python train.py --num_attention_heads=3 --num_key_value_heads=1 --vocab_size=8192 --hidden_act="swiglu" --rope_fraction=0.25 --qk_norm=true --optimizer="adamw" --beta1=0.95 --lr_head=0.0043 --warmup_steps=408 --decay_fraction=0.586 --decay_shape="linear" --final_lr_fraction=0.0 --doc_mask=true --z_loss=1e-05
MLP neurons of a small language model. Each row is named by its layer, matrix (gate and up: input weights) and neuron, and shows model dimensions 32-159. Each number is 128 + 32 x the weight over its row's rms, rounded and kept within 0 to 255. Numbers have three digits each. A neuron's up and down rows have the sign that makes its largest values positive.
A block is one neuron, or neurons of one layer that tend to fire together. Before each block is what it responds to, as a language model described it from the Wikipedia text at the highest values.

Description: Adverbs and -ly endings
L2.gate204:132179135135143126074151112138166178154122120110120136100142113103097122167132140090180131133143169131146095147154143096196122141114161098090021158113162087163114107112204027126193095142115077153135103165126093117081115112136151114112110140131148103026192181132154110099141111116145115175167123178108100118137167107116156098128099185182105175095152142101075118087128134139061164122069
L2.up204:162112123169143068153140126141103138064118085075146196099152160183129142130036156116130129145156146147127136193067068153153113105120120076113148147069128087132103121185088128116128084139142112179122114102136072129096066120090131101129087142176163078126106138091147180094116079127181130074131125153145090097098166152104117108150120132092131162135159137091154127122132182134139120129095

Description: Quantity "of" and fragments
L2.gate401:087037119126098118075108092102126162106160178117138129136158126182128137131145137151052076098099168108120109152092129105091147125128148158118145159102107127135143078148155091155113080135164134092087184161112159194132153106122100194108169123137092115141060126153137188170123215137104210075136120180071181135134067127163065128168159133146143134150110186152115087122145072106118135067225
L2.up401:190122130113170087133124128122142148162117208147177096127150161155139151106141125109090092086155122099151100094126129060195117133106162159149110160079119087147184110113179104104155120111160130106137084140144119146151120148144133055122089104048123121189164138134137111138068088043115131134126084124078135108077132118106173182114151164118134099136157080171145088132134126142081171134105

Description: Clause-opening subject pronouns
L5.gate194:089148117086134100164149168096113140118150069061080143056105134120143097109163056151064113154160114098128157146169060138171127132165130156108139120101087131147084129097153158090143166087102126089122098165128145106144173105106097139101147114170078059126123133142104122116091146112181165175173128116150134194131131106148150143161138118142160145130133139182122142164169118131153131094116
L5.up194:156136115131151076174160202117113117147109119088121162022160172150147144193151079148125116123136146130127189109123136162130113140126156095136119113135129161086101166089187100128161137102145102145116094140093077162091157144127137120070100147168085079116123128107118152149181131066194134176193126160111116172092116157120185128175158100159136148162031143129133076089154091149166091131114
L5.gate284:098087058160116112187131170113152146149122112103133146164187153182118126108077121146134140145046146146140166145170131136112144088141132113140151087089100164065106116156204143092078177117162113124128088148121143136095084154156219166100136109134141138089130142147141135102180127159176144166128149101137155129119225115141170116125070117151123128091145165151156126138189153140135185145139
L5.up284:179084110120123134146137066124143129154111212106122041100162125131106122107114136165128104104123169113078184156110104127105080155148093137127103115103114101093151157177088069091124250120120101049066132193144121127157108137149121120126063139108121131123151117113098141091125164114142073124121091142126063175087141120173174115155110114157194049134126180105122112117127119142088116104150
L5.gate338:151178118168174079106200114147129121080129067139117180087103130128094082066114137188104087130171121140122162168139100119096142103153092136098125122093146134166117066142110139153152122099135119136122109143130164089171129069122159137171100152166168084116139213110145180124150143113114148165179141111175078169192088139140135090154117101185095152127110062105111153074091123159079143124083
L5.up338:127114125133087148179110098126101109181128121114152042132092119155077146153096117139119092125083142135125155150101153150135074140096199128165140166119155101087114108208126166073083083110042104167115122052126082177149098110116065170136114110143071162149128114185116163117143085101108088141131112136093129164092133104126153155141112158130144056209156152148100094104178125151094177122217
L5.gate504:115139120112108136147143129082100139140141115046062082140180192101123143115202095101139093120161135157120123112122094119111145123136169182075127172116053107087132170150192157146154124103154143081176141111164092104100144061141154181134088113148099134077151192183147152134111150079121107159132171186112091152140153066126167092173152120138188152113071142137145098112140107132069151140127
L5.up504:172113124096112181182131126113116174109132135141100132125143144138112157076184069088168126144127141130130061127151155125112121107164092117142118067107190168143095107086106095112129113103113041096103119160154116135051138135161176158100114127108130107106099110139105131136084153066154121165131180164168125144133130100130094086086113088150160127131070127103149151163168174103098160088153

Description: Word-start fragments and size adjectives
L3.gate16:155194091155149145082150127126144180122129130129091138111080119162123125165168116149148126112146136154132137151186116148200202083149113136144117118107123110101145164190145119161119141117122040115069140104131111077142155112179144163158155200147138109097088149055140129161119125163131128211077132109134120167131114098154160108150157132080178114203151115128130150151063206128084130167116
L3.up16:132160172062181108133173145156113113125137094155156144121135100090136118107052122136123092160107143138116103104104212133173121121098138124141084132102112119123112133117140175112112167062106104144131121174148088163107146147095130062171131112114123111141119146061098157169125135128162164155137095187068085145120096201113117075113173106152137138136170100118121130095097125122137109178203
L3.gate71:117174158112166126066128124096098191131152199121099062102107106128160132160148137139123095111167105099122057184125131122104141122113078069124113090161136103146115226122139104207087113064156134137119114063153136088137146129156150102085104166129167133113103146185140123123078093098134115133102120193079117122143121127145153114109168116127165141179119176148134138160119045146186114184155
L3.up71:034143118127178110117128081152157154186169158141119151166116098164140115210115172121096140125115107086124125107043084096122118137120089120206102136108141119111148158160188129117138120205106146153098107149140111096158122131156111100156093136124097141179169131101175118125177102165113120171111115138139133111099091155094152032142136104148116077140179115098094080143096118126094134140136
L3.gate75:153130125119160145155102130131143172127154113117115094123101067161126142128151142141152101107140129110099072117085166149180180125152148126145090117161120115071159140155172097139165128097146098143114167091139158135125101134123122090145199146139142113118119145032175110163142126160100140192111100217140130124107137138131161127203175106143121123157171116180133141120033074102116076140096
L3.up75:108140133145169167143124058118110140112103154174081121143062126160159144114116227164130166167077158094141112143085178093152099131125172125160158114197118207095165135125162119111107115108144039110091109125146185137136113115161134108121081145134123105102103126115137155087104115152101105100117136208146172144157128145133183132159135108114187068124135112140131091156178142155048126176140
L3.gate106:121089137156125107061075157106144149153136133104140126120118180070126083146138127149162105080140140205120114164078113123123160143127125106072088129186148107117133100140085114158157112156140061092130149145091174112135099151120169183175108140089182129139134130095165148147130122129148135123138230146084141144121111116114190152133172129135090111148148126118140132112107008087082105121094
L3.up106:092196131067140186165096107145132153123063126125152132123087187083124142117101134099111106143153109121103113141148112109140143129142107097119116168158126203098072123100131162056126184201144120120146092113121110123159095138177173079132088112081156102185125131114141209119119139059107149179126139122113123117154131126080102173166198152132096107113167082082119122157187119140112157149098
L3.gate125:128129159127146126057146171124134125153067156133159112100120105102072101061104099137101116136130147101109115080086153127130100155156099156108113114112117151148111075106118079139160110125181136154086084108128144128114108147131159090127156158153214126145096084100168038128144125164117145126064174173123112084156102142128065093151132086065150072158139170142119130129129056140111109125205
L3.up125:169141131099164078126083117065125103128149106151105115129148100100161204161123210159137165107116170140134135187083128149216130123112155136106161143161112142149138076126130138127151133139070082122130132157112109150122166183107131108104201141092137133164082160102107107112136132139139147149128120162139130158183149160130095162108092171065081159108158144118214129152119090079116089125102
L3.gate145:131120080148171108120137094104119116122125148093082094118153089147097158077091242139131165121125133158099124164095144189165124102131155108100083176208109099146171125145144145122175109142126045181135123097116124057121157177098112102139115123149126145107141149098179139114116117121158152110191171161113107097166186094152161158144101144198136138035211052120153132192142091124104155155135
L3.up145:121073128142062146188083133096128130112157104114128171134096073093087138089128108126126122080109115095091123128099174138077158140121104184124109157128103140222119154150109141128099158219161139161147166138120118105124090169120089162115130147122099155162178099083191168125105124069078117112118132105089104173148089138115117173127200108145157088135094069148133133155118118109113062144079
L3.gate167:157095138145142100154163142128164163132170168142069120141123108129133087110103122133074108143161103100156123136138147136117137063190126077163149237140121123128204075164118100145168151066119114095111101085173151141110162138100138137102140105016139162146112178100088172133089122170141125134153114106149143139111092047208122160157091146166116161165158116143115132114115053098098125148199
L3.up167:109170162128111160182154131079107177153135127059164109119153145139141162119107047127117143112078140071197155170154107083113158136116124132155130140141091175120139102149128189110121105161082100154162177144122121181113093094133102116174071150120129114079108123121161231158094156162192133150117140118132149160197096134144146113144172093140105087126087050103093125102144120156126139155162
L3.gate184:148107047148151064068168134114094114127117132103120092166157070107164154174202092099120154124094105187131073145123188175179123143133161146140115084127088075116178139165132110139182188088184115140072127158127143152128131124122098117091150111172109154120113175128093131174106186161159179150120143054106164103108208103142128147136068102171203120216160110181134155145092121157096107139103
L3.up184:125113123134162081090121123150176160128098110140152095138141195140181081149185117132120149143067144127158110082070165162153154156138130123188092127159130139084098138118141140125130194150133075143069153130173109181144107105174130117147137079161136126139158139106083128088151119141199170150138113123148116119152152144089138078150107118119108154119072161150084103034090065130127153081098
L3.gate199:079081118169151065087134127127166129189156180154098131106102089119056136166158181153089110140138113142154127116150150104186111134147098108188140141112119126055124125075127144132168163121127138146125112133194185073121080082125185087125099108142129133189136110114150168125183078110151103143107143133123083127119132134121176165120123118151107090103116124135179133162117104080071101126087
L3.up199:125172168155166098143114112171140126066111098124158112188087167141093132071140161178135182181150159117136083111090133175136069123101108132127087100140184160167160136105126146128125099129121106124118119166147104057138179087139155145103143120134113041141102157141123082205145081084082142104139237180120117111107115132099127116099165088159139175089205102121153115132129090146105109162129
L3.gate206:139184071135154154074155123123164105127139135108107112051134101177161169159146132147157137072152172180122158170055144131165164116126143095122078146109131087141163176126159109116216100218168134130145066152157160115117102163106157168145125082241157128169126141082190116147151087086168122149136098147108079117167124093124188074142220121158164133156181109151126109124140094121117160130146
L3.up206:124092151126143110120163121132176127075116133115116158113070107098124098137080226122150097130122126137086132145115138099106120170117087099115183133090129094069164090094157144185105188107165137127190033151147125081169168134100165147125103074103109106132123101137139125119148109071122050074189098157102106184129129117117118166098177113222087150190114116150166119083125105086135134177113
L3.gate229:128131125144145152127176149127159129105109138103120115109098064062148107107080101144073106131117124136140106174111158136100122125176144122040104105184104094104128090154125113104158169086192100158149132083152085140122127080100185087088136178158121124158141141123091169115094145194115154145139152167132104156175140109147129132137148114239130115138174107183121114124097092098078088135154
L3.up229:160151091125154146140122135172154090081138195143125088093048148155151122097134153193097145136081180129131168155052185113122137129143143128111117193160177176101195133159117106107230168101101131141116124154126160121184134134165071148110068143123156171118166109090138164112163044079104085114154169202121153190137130102128176187090151124154114147106135132126117122120083051135103163123105
L3.gate291:140061119109095205122102086097095067115138156130139084122139160106060052162095191168109101106099146156092098152076143106123086130137183138148124098152147150123090111136093130112090144133118184153122149100171153132120058132124094086081108100146105111073112096120140184097088109147120125119120113177092165164120117084160165122084142152148146131085141150093131129142154156100099109138138
L3.up291:145079085147141112151111105131102111117082113157114096174137105145123055075179132115089107173144153151125155075124106153073107143119107168116061057107204104151117105133131100156117129116090074163088142136114064095115142108100108117096090150163125135126109183125067133162183127071149091162115162106116128133187105114133176100125125078153215179143201036118146137158112198133125105120122
L3.gate325:137178129125216134085133151145176114128231105147079119116081070131111088098097179162112083122131136107143073107090213143141107105131087163110093126197110107167185139170141173140124141094131095111132115089123183130068155120133195154163143152080162106147134151117147136154108072140114135131097169085111162143174124158154111117170135147134090123123128143094207115101129109126092133144187
L3.up325:097175131126143121169121080144175114156138062205079166120096060076117146139127199148124104126135178077135115095060165135118112124129037089097079098120130117118154115080154140061146133111108094153096151108108152137106107087135145138130123146101191083179136120157197098115141064116115130110142160080104098138126031149148108134135098189126076081146131148122162093114093100175123112140160
L3.gate459:120122136150154107140128157137123205122152162154086091103149122121093060177139154156078129157137155162110059121099133193119113132127115122147139081157119110100180099157129116125139099149154053108103177089134174126028144145096074191026099142115089163138122177115127141140164110120122108150142163216105138159135134055194204173109132125171164149079173150129155108060118088084104133150126
L3.up459:120158128118104111157142099197088132070071166166117136124128094177099121134107146109103125161104189140111132138154110154132113154092177046127159067112161143104137121099079194077146144173157081145105182140122081143087128138146111193072089129175058150181052127134037178124147114143113075126198113186133112119063131135149152156079155156128196157136141105142106100140092136127100142122116
L3.gate467:160068120119126121171124127075166121099118103127106127110158103118118138112126118166115107161135147080091099156145145082150082087166159128129112221126158156160113128109131135072224132116098134114118224111115143128116095154140085091072128157158133132132149120059153153103059145159116181182124147177140105106128178104169122164146129159198143133130171146110132124174144136151097153122150
L3.up467:119126149126092142143171128155153129066112155134132163129125163104151153177126116165132187133117150199128127142129131096098173142128132140098108128155132127104107110124105105098073135126130177175154156133131139109116052139115119117135077138151131124103148103187163095071125109060125121129099133175034136180112089101095226152074166052095158151136133137069120182150079046111131126121110
L3.gate489:111116109168142088100130105079116138113138192077088138150093133156124128141142184156110135120131171121134224128099150150116187136149128204124113095134106150108125168167101163118153134243170102181185119110124121132095127144129134076110105170149140145116120114138164115080177146112170128112105132112114129159137128107131136145132124133168144139098125144159176140124148128159101129173080
L3.up489:140179148121110137200146113131172172076073149128132108119086082078171099098159143124161109112182170083118129157101099072136131168109165166114113106154135086183155081067141107072165141185153158157187081164141114158108144143112142130140071158129150089153135081109120101143141076159116128149138096152117110115174111184111168150101168105164113110169162070190102129133156094134117102172151

Description: Clause connectives after commas
L3.gate26:090106063092130110106121088110216148138137181147092146139133112113179089146141179121144121119154122125166193102135100090135150109145148122105101169111148062097125124174130138124179096101175115080059123120156129102193068099129179105141079107139142132153169129051168151143144144172088174127071135176180088165108110111140189136157123161163095107156161079167151156162089105118129175171076
L3.up26:147170083092180157127061110112150117105049140157083085131157132148126121116179132075164172093151136112164116001144124149114097125133157141143121078094162121139120151150134137155134079100163108091091134102121155072143157095099165132085119151159145115119138119109137115149142151125173164139191168108166174133107162127094071137165111113184189093128121031162100130138113172144122137222097
L3.gate78:116083098158138153113129094109089134186159155110113122104138134149110094140183172197145087106135164120129102180157087081143118120148150146133140079081092114082211153188108159113070146202164110134103108084148137146159076116120108141090158134139119157142120127142185126116123126110121085238095120174119090133081161069142152197156145159164225095131125101196150075094147073138130136107090
L3.up78:139155121157060185182101129075107165162154146113168107099108168092134128165165090140099085125102134059135079114128123131178168139153140112132107094105118125160122100140075178138138148169145160129097104082130144216097110127185172164144117147134109181159179061142160171103143122103116096176078155189103044195117116142132157109108180181094152089125033197097116084098141140123161133114126
L3.gate96:086137117160113134123124170092165120087135150101115141067174130191127167156145141106130134148117079174125145151154077107131085113167128136133203155066105097116134123112119168096103119152126113108149083128153169072149127095109185123091106051116133161120148153161115123113118176127109118099114075108142119080130157066115143150104101130183095144202111187157180240131164155147130195104123
L3.up96:100144132139108145106172153163131107112038086120156139130173128132115123140097096104116139163095133158105110144127101152139091160111164145107135215089104119091108122074121123042093119201153083101119145154126146079085089086104155128129071081111047173145123154157084192103153213132082079114145096104113093109069172138121119112118119132130162112164147136149102170061167140202126122072093
L3.gate131:143131126119101168159165147125116133156179082068091130158193158136103169142140145176166075131154159134099127098133103140120158140146148175065098096150092104116111176175095127153155144078137082093183106157121132112160123106129130138117159110139131129055153144142162143207115150117143116121100132123157139139119181061128127146135093125128192133112062118171042133096141152127130184122101
L3.up131:163104144156109137128154159094149117115126135156119153171122166134126217138139076081137092083133160152107146111120119096115153143138157180122141157048099105067062138117144111111108077090128139119142160118101148130151081135113184121160135029159151073082142122161181113103115170062133194106142123147147058122125104087082106137162075162111089084106140137116135138113129152137109204154103
L3.gate149:129131078108164144202162054110128145078107083127095110122153133089175129099172098090112081145105110178171106099112141106098146092153142125105116098064119098139112105152186119095138136192157173095129107173177121172167164109121118165117148115139158155128130152166120191123155202146104160137091105255143149146165152095147101126178103153191171133138181144169124100078073142130104118084108
L3.up149:164183153056098175154143093117168132125098125093118128112130147175126202111128101097112138160114082169136113032102113182114090085193066086119107102098124088099094056106126105128096143072153124156107111120169112138066156099141147128104121128120136168172100129148060133157186107160107111152141122116172109140189119119176115099170130123072148177197116112146092164130127207137151164122120
L3.gate159:175133132217108077104109116136182103135119110134124168168165139164107173129111144161128078143110159143157164078136063159137123117165111110089119077112125102123110172167164161132154125132118119112137120112142097123133156133072087070083115165197121120082182149119138107133158131092180120118102182201195127146122117105173107082150132099096200185100152167116201136142095113116125170118093
L3.up159:200158080161143132150141094136142118073135136150117129154106101156113098098128085123189154157060096176122150129164106128110193119140154158112123091118137102147188133143171037124116141096103132137098096149119058118091159135097113129126085157150123138081129140137106094103149182110143154165137148152133104149125160126152139104114061154116166146122131098105165172143088195123099141091100
L3.gate164:159100133133132118132125117105117149130209145085107142122115034147119145124115136129154101121153129166147122139102123157195100116211113096126125108135063081137142131156164157099127155117136146148117153101176128074121084116095094116106128130162149179121131170137124134098103137176166117092087131188134110093114164105151114118145168146155137176115169132140153196118142140099109140114092
L3.up164:177142140108052121142164162160167139095117120121160158151095082156207133108120098157160131151132211134148112099071086131194063141143116123104095051110112055147101153149191121080134143081134128150066092134135108089153070099063108141098146094188149149082105166126107120130158124127142102116140157156150140093156159139107110154115119135131162171129144117183118201105106133120127156129070
L3.gate236:125084080145103165128097140177153196095128118154102117164113106179131115133105115132135083098122115060115094088075133132180134101174136182113148089114144150132154167156152141151128140116116138148121137098132116182179051167148122153132105194128095193185185124148123097116114130099103084130133151158129181097117151129104166146108135120142122144046158137165131126144134154076099149067037
L3.up236:107080097175116114172119075166138118152195102108117188154149120124186100117174190121157149124139155172110096126074116104158140109132128126177146052122105098137149135135109092125148127174158158105160190076164187091107054131130142113115112155147095141204177121138167150131181188140087085124101144090105113151073167117126138176078206135162137132128167143121188135081108141111148140121143
L3.gate282:185139098173090079179167154086159141048105102083107136122100074143144127128145069121140059146140101150118156103113123127072151144157103095098175079090100077117118141140135101117093104111129129108114137130150074130091133097098092108063134133166141103090104130112115125122145194173120123139143111161147075128131172072146074123116142145181194196085160126150161173148095159127123177196118
L3.up282:062160157178110138160129156101138156129135137085157134102113194138045129129143113069118107116105067087125109096103111127130188152136147145149131113067132132098152049094128193137128072118125085144120150158108122149123131051139154136139159150121090156106103083114142156125162163181187133140130166134113120110186113128130080161128116114102135095139143169142057160127181159163194152131055
L3.gate374:209103128114115144078137167131127085120167089158151142118122096143120164205147124135181061126086128113142109088092134143200131090163082126154074081155138116118117140065095131089101106144114128163140055135119128144156129138128101095132119113190132149096136123141138140113123169158178133150137123128172147065107152122086100125141124141117203175141064198122119142146107165122134215113143
L3.up374:057184111134108101157114063170122109127166138154138153160120132147194147158111130188126138122108127162121101150095137115177168126135098072168141104108145133069104153129139139149156128167106130113121098153108100135185162107096131114101114112105083150122217111090090145093182106109111181180135100170152081099129146103135186058144050154133136118166122160243110088134153187122142210096124
L3.gate392:109123110107099110120201143063098141233164135128080093156132091174120140118095116131067091118091112164171110135149108156110118112170105133115114119078097071081107132154161112131130040110158152141178051124143109141110134107132133186116127073107130136131132171158158117118128202118126086148112079186082148147120149080162129129181136107113113127157137145126119121113152117116160252112139
L3.up392:169142141103147179162164107138119135080088086125106141121119119161105109126142111141181190173057145126116126139133158112145070112144122119141064144101139146121169140111177105103090139085111122148114189161113169140129175120124089057073110154153139178112131122168098134154124119153179108196126131186151168106142147099154137155121101158200159175120129098206062171132167147126098129128059
L3.gate398:100098137163145074210138125071110149114196092099101171113095174157145178099084111155105118139147097125137099174104115103154132113165132168106114124095078141135156133226114149133111110190115126111135154141178121119105131093139127127088123122122098161096147149138112147073155110111102140096125154215113066138148143052144134153138138154165116145169152148114114125070138153175083133096097
L3.up398:112141122111079124126154122151161157140162123115149169167158092103127101194166122121111150146091168127122087132118113062192117144114106088176103133135123155117142080143211153133158128106194131141117094142121102146164079077222082134095082124116107141078158097100170144127121164057086127193083129189142102097130115132152112077135150208149203131170149104132107122150183133168155186175113
L3.gate409:051143111120112126083134165084183060141131161136137145103155094153117123167101162158092124143117113104125089117127091113150085078164119118146146094075128099127110108140039176104145151158144114124161102180128182120145166198142192128150151050107154176168171137034088106108125136141165162113135126163146155072150149106168181157118145106140114135165155131136139206165138084074138107106162
L3.up409:137157113129089147118123153164187122176091127128148190134162185179065129131084155127140130122179199118103078096091106114156139127150161136140166088103126149138069155156104118126206195190104126081085148164116128149151142167167139076139169126172119088121129098100172092113075168134108136143183087132145114138142132093110104137172111089122201109100107107116131146160166124110122132174107
L3.gate448:096165133143090119156111125085191147129163161124118118109158112114186112141159096127138110114129076123131133100139106110182120082170068107164146133062084074124150101086081136114125089110100126075093092132145180104136170110102171071097067088106147159139149132097133109155109098173147135105151167130140064116127131076131146146105136130172113097189090151208079166124096176118137153140103
L3.up448:150154183125114128144171105144078064119116005102157061139096084079085134146131095133067100182117157156083100170215102134122115141093098136137137143111105117131136144103153136030121105100104148123190136135112135133090125135125078145123074097137141081110061145169136153192104123103151066090159137130093109130116147149152134115123124123133142154149143142142112144054133120225110146137151
L3.gate475:072109099144125079081108150122174159188198174139075136097159126116151093136148158117108131099179073114137146128120125115125159106158062083167179098116114086129141082143119122095124126108118144121114116107121155145194114132147151100114126105065135177127176124122092075095086142154085142136142138085196071117141095105190152166113144147204037141141117111155164120128145121082141140107112
L3.up475:145135075090113138121060129114157159092177134161129106109145160171136188113185094079209099126150065084205103115106111111105126134112102157122146107120148147158158171136092148181093132158115130104124072114144096134152087166084165116148146112146160143090168113132172102138138106168192143101121162167115143160150143142103129151100104159135137085160089131098152104134133137070137140123144
L3.gate495:165126156160074127117127093121105117132197098099135136117165062131105120156167078183112109115097135152118127165130133129130128170104109105066108124098068069109102136159173102113134146154090116127159185126119114102097094110084111156116148102150118110086137108140217105149122141141166134169148104212105074094173154091197133087180149057153141100175074129164123101083149118129114164121117
L3.up495:113152140133111116155186142101151117149110138164121186156138112148161064143114121123145182135115105110175118137115173136142133120131091146104067107070098099040109147120128124050082165104134087135111113144117155114111107116129150115079146145132090140114097165168140058107094182186160068129116129151122125060109171069149138150129079077127169100151097137183090158121117108149105188081117